Part of a small language model's weights.
Architecture: LayerNorm before each block, rotary positions, no biases in attention or MLP, untied embeddings, attention and MLP in parallel.
MLP neurons of a small language model. Each row is named by its layer, matrix (up: input weights) and neuron, and shows model dimensions 272-335. Each number is 200 + 20 x the weight over its row's rms, rounded and kept within 0 to 999.
After each neuron's rows, "fires on" lists the tokens most often at its 100 highest values on Wikipedia text that the model never trained on. A number after a token or word is its count.

L7.up1161,224,194,216,204,202,214,199,181,181,184,174,202,238,152,229,208,222,194,219,192,169,201,187,194,221,219,183,194,223,220,207,213,211,171,200,199,217,193,217,217,221,185,201,233,186,186,193,193,215,170,238,226,179,216,206,195,227,202,210,189,213,203,201,226
fires on: " \"" 56, "-" 13, "/" 4

L7.up2462,231,209,201,192,186,212,223,213,191,198,207,197,219,196,229,233,220,218,179,203,208,220,170,194,199,204,207,190,179,213,231,221,216,180,189,209,200,224,196,168,189,202,206,194,162,195,158,212,219,181,214,223,188,201,193,198,202,218,192,195,210,148,203,222
fires on: " is" 17, " (" 16, " \"" 16, " are" 6, "," 5

L7.up987,182,213,191,219,153,192,208,171,210,182,169,171,185,165,205,218,169,179,238,212,171,203,204,201,202,157,179,209,177,174,189,228,176,200,188,186,180,208,222,189,214,192,175,189,191,182,160,212,188,184,201,186,218,178,179,218,191,224,202,181,202,201,185,190
fires on: "\n" 33, "9" 24, "," 8, ".\n" 5, "0" 4

L7.up1711,190,211,206,179,199,235,209,185,195,211,208,160,184,225,215,202,177,199,189,166,195,210,182,197,192,201,203,208,177,208,236,195,164,172,217,224,208,214,172,209,179,193,160,207,219,190,198,174,201,170,170,205,208,213,228,144,211,219,222,205,205,170,207,224
fires on: " an" 92, " An" 4

L7.up399,200,201,216,188,187,183,187,161,213,190,197,163,199,158,218,183,210,208,222,203,181,232,164,205,195,153,191,196,198,213,186,173,183,200,233,222,198,194,197,207,194,185,175,208,209,224,199,189,212,211,194,198,170,197,214,199,264,197,175,192,234,221,202,193
fires on: " " 40, " (" 12, "," 11, "0" 9, "|" 6, "i" 5

L7.up628,198,214,190,228,140,215,213,178,200,214,203,200,193,152,196,203,203,191,194,179,224,174,187,201,190,195,236,199,192,188,213,221,204,187,198,197,198,219,161,182,194,184,220,176,232,211,167,257,190,178,183,193,166,158,196,169,216,225,187,211,211,176,185,211
fires on: " |" 38, "," 14, "|" 9, "-" 6, "\n" 5, ":" 4

L7.up1287,232,196,220,215,189,198,202,187,221,171,216,192,214,165,210,201,227,153,205,190,172,240,158,207,242,192,190,198,206,221,207,231,181,173,206,189,196,220,189,191,203,194,184,205,198,176,190,203,190,178,198,180,163,212,184,184,218,148,189,195,198,199,215,222
fires on: " \"" 39, " of" 8, " with" 6, "\n\n" 4, ".\n\n" 4

L7.up1684,218,231,195,200,190,174,213,188,175,167,222,211,202,188,246,213,184,134,203,215,191,181,204,194,220,178,188,193,195,219,178,202,192,203,194,187,221,251,185,176,164,202,203,168,195,184,173,217,206,204,219,212,203,177,211,161,203,193,185,157,227,194,165,239
fires on: " a" 32, "-" 29, "," 18, " |" 8

L7.up1989,230,254,220,192,176,215,209,193,259,185,201,168,228,162,170,222,216,206,195,244,196,198,216,208,227,188,169,168,182,177,218,212,219,187,238,193,156,203,198,200,204,200,161,177,212,175,215,197,175,168,205,172,184,202,194,153,212,192,185,190,197,214,194,194
fires on: "9" 44, "0" 11, " in" 10, " on" 7, "In" 4

L7.up675,178,202,189,217,181,188,210,211,170,198,212,164,248,215,210,184,193,214,218,194,210,226,181,190,186,205,203,165,186,209,214,164,216,210,190,172,214,236,176,207,211,205,240,211,213,199,177,225,202,187,203,179,222,167,191,166,203,170,166,229,196,186,173,208
fires on: " (" 37, " \"" 24, "," 7, " was" 6, " is" 4

L7.up1945,222,209,182,211,185,210,221,179,181,193,227,191,216,181,204,177,224,218,206,197,239,199,204,180,224,185,163,188,196,200,221,216,205,159,175,203,200,212,182,225,182,203,210,205,175,166,168,193,225,215,203,237,170,178,215,192,202,175,209,229,206,170,184,228
fires on: " (" 23, "," 21, " –" 10, " " 8, " the" 6

L7.up356,182,208,220,186,193,219,170,194,200,211,186,209,221,174,175,219,230,210,202,180,208,195,195,180,196,228,224,204,167,196,224,235,200,151,181,228,185,191,219,205,208,215,169,192,202,212,178,214,184,196,219,198,190,201,215,168,199,179,194,190,228,180,201,208
fires on: "," 19, "|" 13, " of" 11, "1" 7, " is" 7, "-" 6

L7.up2594,199,215,195,205,201,203,226,211,238,175,173,180,206,143,261,166,241,194,205,193,205,237,209,185,206,178,214,181,179,183,181,185,210,193,208,219,187,181,228,196,202,190,217,197,241,227,195,203,217,211,225,193,201,214,213,198,184,175,132,220,200,166,210,217
fires on: " |" 25, "|" 18, " \"" 6, "\"" 4

L7.up388,231,227,197,189,211,217,213,199,161,157,177,187,193,220,214,221,228,208,233,223,206,202,224,219,185,213,229,183,203,248,184,195,190,158,204,214,211,200,179,189,174,171,199,200,217,170,211,213,193,177,238,205,202,213,201,194,207,216,196,231,240,177,159,199
fires on: " the" 43, " a" 11, "," 10, " which" 4

L7.up1688,198,181,203,212,185,209,202,166,192,217,233,214,226,185,207,181,196,204,187,192,232,226,172,199,209,221,215,199,149,183,207,161,251,168,195,246,240,171,178,210,225,189,218,205,196,197,174,225,206,190,175,221,217,203,216,221,226,220,172,216,212,175,198,181
fires on: " (" 28, " |" 27, " " 25, "\n" 6, "|" 5

L7.up227,191,209,205,233,201,171,194,213,148,192,186,210,205,199,200,186,195,197,216,173,177,223,184,192,210,207,174,187,210,197,202,192,230,190,187,193,227,201,164,206,211,206,203,214,225,200,203,224,221,188,189,204,191,220,194,154,222,221,186,239,195,166,154,238
fires on: " \"" 52, " (" 42

L7.up1341,219,186,205,216,191,217,212,207,242,217,160,192,245,176,223,220,223,177,218,214,185,215,169,193,169,180,212,203,204,205,178,172,215,153,193,201,225,223,227,225,206,191,203,204,223,182,203,189,206,194,244,194,212,219,203,207,200,217,184,204,201,165,237,207
fires on: "\n" 28, "-" 18, ":" 16, " |\n" 11, " \"" 8, "|" 5

L7.up1047,188,240,184,201,166,183,200,216,160,176,205,203,215,222,232,198,200,191,203,229,199,186,185,234,241,224,163,221,228,214,229,224,186,189,204,186,183,191,203,206,179,194,213,213,196,182,188,174,185,166,217,179,152,171,212,175,199,209,203,234,234,204,146,200
fires on: " as" 21, " that" 13, "," 10, " and" 7, " a" 6, " be" 5

L7.up758,224,199,220,195,215,217,195,184,203,211,209,204,211,172,213,228,194,216,196,187,221,222,192,227,204,197,208,188,156,228,200,198,211,189,218,207,196,161,187,208,210,191,198,202,192,204,165,168,205,182,194,205,215,189,195,199,239,154,162,210,199,191,190,184
fires on: " (" 45, "\"" 6, "\n" 6, " " 6, "," 5, " song" 4

L7.up2069,198,202,208,192,160,164,230,180,196,200,230,148,224,194,204,216,183,158,198,195,199,203,184,189,228,161,176,175,191,204,214,196,192,192,233,194,181,228,217,225,169,175,192,194,208,218,173,223,204,189,204,197,206,165,190,161,216,199,199,207,194,193,173,185
fires on: " |" 33, ":" 27, "," 13, " (" 7

L7.up1301,211,229,212,192,172,178,231,198,217,199,166,200,239,204,201,170,217,185,183,195,214,198,224,221,208,175,210,193,143,217,188,170,199,199,227,205,187,220,170,209,165,215,196,188,226,223,195,174,239,191,197,213,190,189,185,216,241,179,167,204,198,226,205,233
fires on: " " 26, "0" 19, " a" 12, " the" 8, "'s" 6, "," 4

L7.up876,215,182,161,201,215,171,178,226,216,188,183,225,224,181,222,216,209,208,201,184,196,201,182,176,212,170,191,186,206,199,219,188,204,189,197,197,188,175,170,175,168,189,181,178,195,209,184,176,184,191,226,207,193,214,221,197,189,191,164,201,175,175,173,188
fires on: " " 55, " |" 7, " \"" 5

L7.up1231,218,225,185,207,234,204,229,221,208,223,197,221,201,156,215,180,194,146,193,170,222,189,202,212,224,208,219,208,200,203,207,224,211,177,228,218,186,208,180,206,229,197,206,202,218,222,183,203,183,184,217,191,182,197,212,214,214,180,194,232,213,182,172,201
fires on: " |" 32, ":" 23, " -" 7, "," 5, "|" 4

L7.up2276,201,178,193,214,189,215,190,222,200,187,180,198,188,152,206,199,226,211,201,224,192,171,197,211,213,188,210,199,196,202,210,234,230,186,218,176,195,182,207,184,244,227,195,180,184,174,185,198,177,200,228,213,208,226,202,153,229,221,157,207,231,194,187,207
fires on: " an" 28, " the" 26, "-" 10, " The" 8, "|" 5

L7.up179,216,225,180,182,208,172,196,183,200,191,219,195,185,194,220,182,214,208,198,213,157,221,200,223,211,176,159,211,179,190,192,198,204,176,217,203,230,205,202,166,152,181,210,200,183,187,181,173,200,204,210,192,176,199,209,161,182,195,223,190,208,191,209,189
fires on: " and" 32, ":" 17, "," 10, " that" 7, " on" 5

L7.up1878,214,203,190,200,172,182,186,180,193,217,195,203,181,184,218,226,201,200,209,156,197,188,174,189,174,208,178,216,208,207,188,218,212,226,191,167,221,203,191,222,198,216,218,184,211,182,180,206,187,200,245,215,209,219,211,212,194,203,188,210,184,180,213,199
fires on: " |" 41, " (" 6, "%," 4, "1" 4

L7.up204,225,219,213,176,177,186,174,217,172,170,191,211,194,203,221,201,223,203,185,189,156,189,172,171,213,170,202,166,192,174,210,216,177,194,192,160,201,181,163,196,198,209,196,221,196,190,206,179,166,157,166,224,173,236,218,229,200,215,205,191,214,175,171,250
fires on: " an" 35, " and" 15, " with" 8, " before" 4, " at" 4

L7.up1400,209,178,188,210,172,188,184,179,194,201,199,158,180,208,187,185,200,197,228,210,221,195,213,198,199,188,194,197,170,190,185,199,185,186,218,204,198,223,216,232,171,219,155,177,199,178,169,208,215,172,172,195,169,190,230,216,213,161,236,189,240,186,205,227
fires on: " " 41, " be" 11, "0" 8, " is" 6, "," 6, " was" 4

L7.up183,206,193,207,195,167,202,172,185,199,204,173,204,221,183,231,227,215,188,211,202,213,195,197,197,231,170,157,214,228,240,196,214,197,182,225,200,216,160,217,211,191,186,187,195,198,215,192,215,171,190,209,194,185,199,196,148,213,208,180,174,166,192,175,192
fires on: ":" 14, "==" 14, "-" 13, "." 9, " not" 7, "!" 6

L7.up507,220,207,198,225,201,189,224,172,223,179,196,214,181,188,218,167,214,179,227,220,227,184,197,211,199,209,204,166,173,185,208,200,201,202,194,203,228,202,160,224,175,208,225,209,202,206,144,239,180,205,218,190,194,196,181,166,213,171,209,229,225,178,205,200
fires on: " |" 44, " and" 13, "," 12, " by" 11

L7.up1764,192,243,175,192,177,227,190,162,207,216,200,218,223,182,184,189,202,218,172,216,209,183,197,194,210,203,180,194,194,166,195,212,210,168,225,200,195,215,161,177,217,195,180,183,185,164,187,209,204,222,210,198,162,165,185,187,248,186,176,207,235,214,195,216
fires on: " |" 33, " as" 7, ":" 7, " with" 6, "," 6, "|" 5

L7.up1269,194,227,152,209,140,185,206,195,214,221,207,178,207,196,230,223,196,155,212,181,231,171,215,190,215,197,246,189,188,192,211,196,217,161,206,207,166,181,202,218,200,201,192,168,227,245,192,184,201,181,199,195,240,187,183,159,191,180,174,227,180,179,204,201
fires on: "," 22, " and" 19, " |" 10, "|" 6, ":" 4

L7.up2745,210,238,216,196,179,217,198,192,193,214,225,200,221,170,195,226,206,206,253,204,192,180,178,206,202,193,193,189,190,192,217,197,229,168,206,210,179,171,195,187,197,198,183,189,174,205,186,203,200,208,222,225,197,189,217,161,215,161,197,170,174,197,183,204
fires on: " " 37, " (" 31, " \"" 5, " a" 5

L7.up269,206,184,162,185,161,228,223,194,231,216,198,173,182,174,200,191,187,230,220,190,218,199,182,197,222,196,190,229,205,237,217,185,245,214,223,173,220,181,215,201,183,188,198,187,182,186,165,211,207,189,220,199,173,219,196,215,197,211,201,194,210,165,215,216
fires on: "," 19, " the" 15, "|" 13, " as" 9, " |" 9, " (" 9

L7.up1997,209,195,224,191,208,192,221,187,239,193,168,151,196,202,230,229,217,222,242,166,203,191,200,209,216,147,212,164,163,214,194,209,208,181,252,219,187,242,209,152,217,171,179,179,197,235,201,204,205,154,198,235,216,195,211,205,194,193,192,233,239,198,209,212
fires on: " " 26, "-" 17, "a" 12, " (" 9, "," 4, " in" 4

L7.up333,196,208,228,191,167,194,170,158,221,199,183,189,215,174,208,197,203,184,235,185,183,206,169,205,222,187,173,184,191,204,190,204,195,188,204,183,199,184,173,192,199,208,217,203,179,223,198,213,216,173,197,232,172,181,237,185,161,190,141,171,245,186,174,214
fires on: " |" 45, " " 17, "|" 9, "\n\n" 4

L7.up2789,211,173,215,229,179,205,225,183,193,244,171,225,213,175,197,217,210,210,225,196,201,206,203,219,227,217,164,161,187,224,192,216,238,186,203,196,210,227,173,211,201,163,216,231,185,186,215,203,179,182,185,202,197,208,207,198,231,216,212,213,208,189,221,231
fires on: " \"" 36, "\n" 14, " (" 12

L7.up1417,216,174,222,190,203,237,227,213,202,203,189,176,165,171,212,225,219,199,228,237,168,233,184,215,212,195,188,190,217,223,228,215,211,188,202,214,200,227,188,214,194,185,195,196,178,191,209,191,180,139,191,228,197,186,202,154,203,247,195,210,217,198,228,216
fires on: "," 33, " and" 9, " an" 5, " most" 5, " more" 4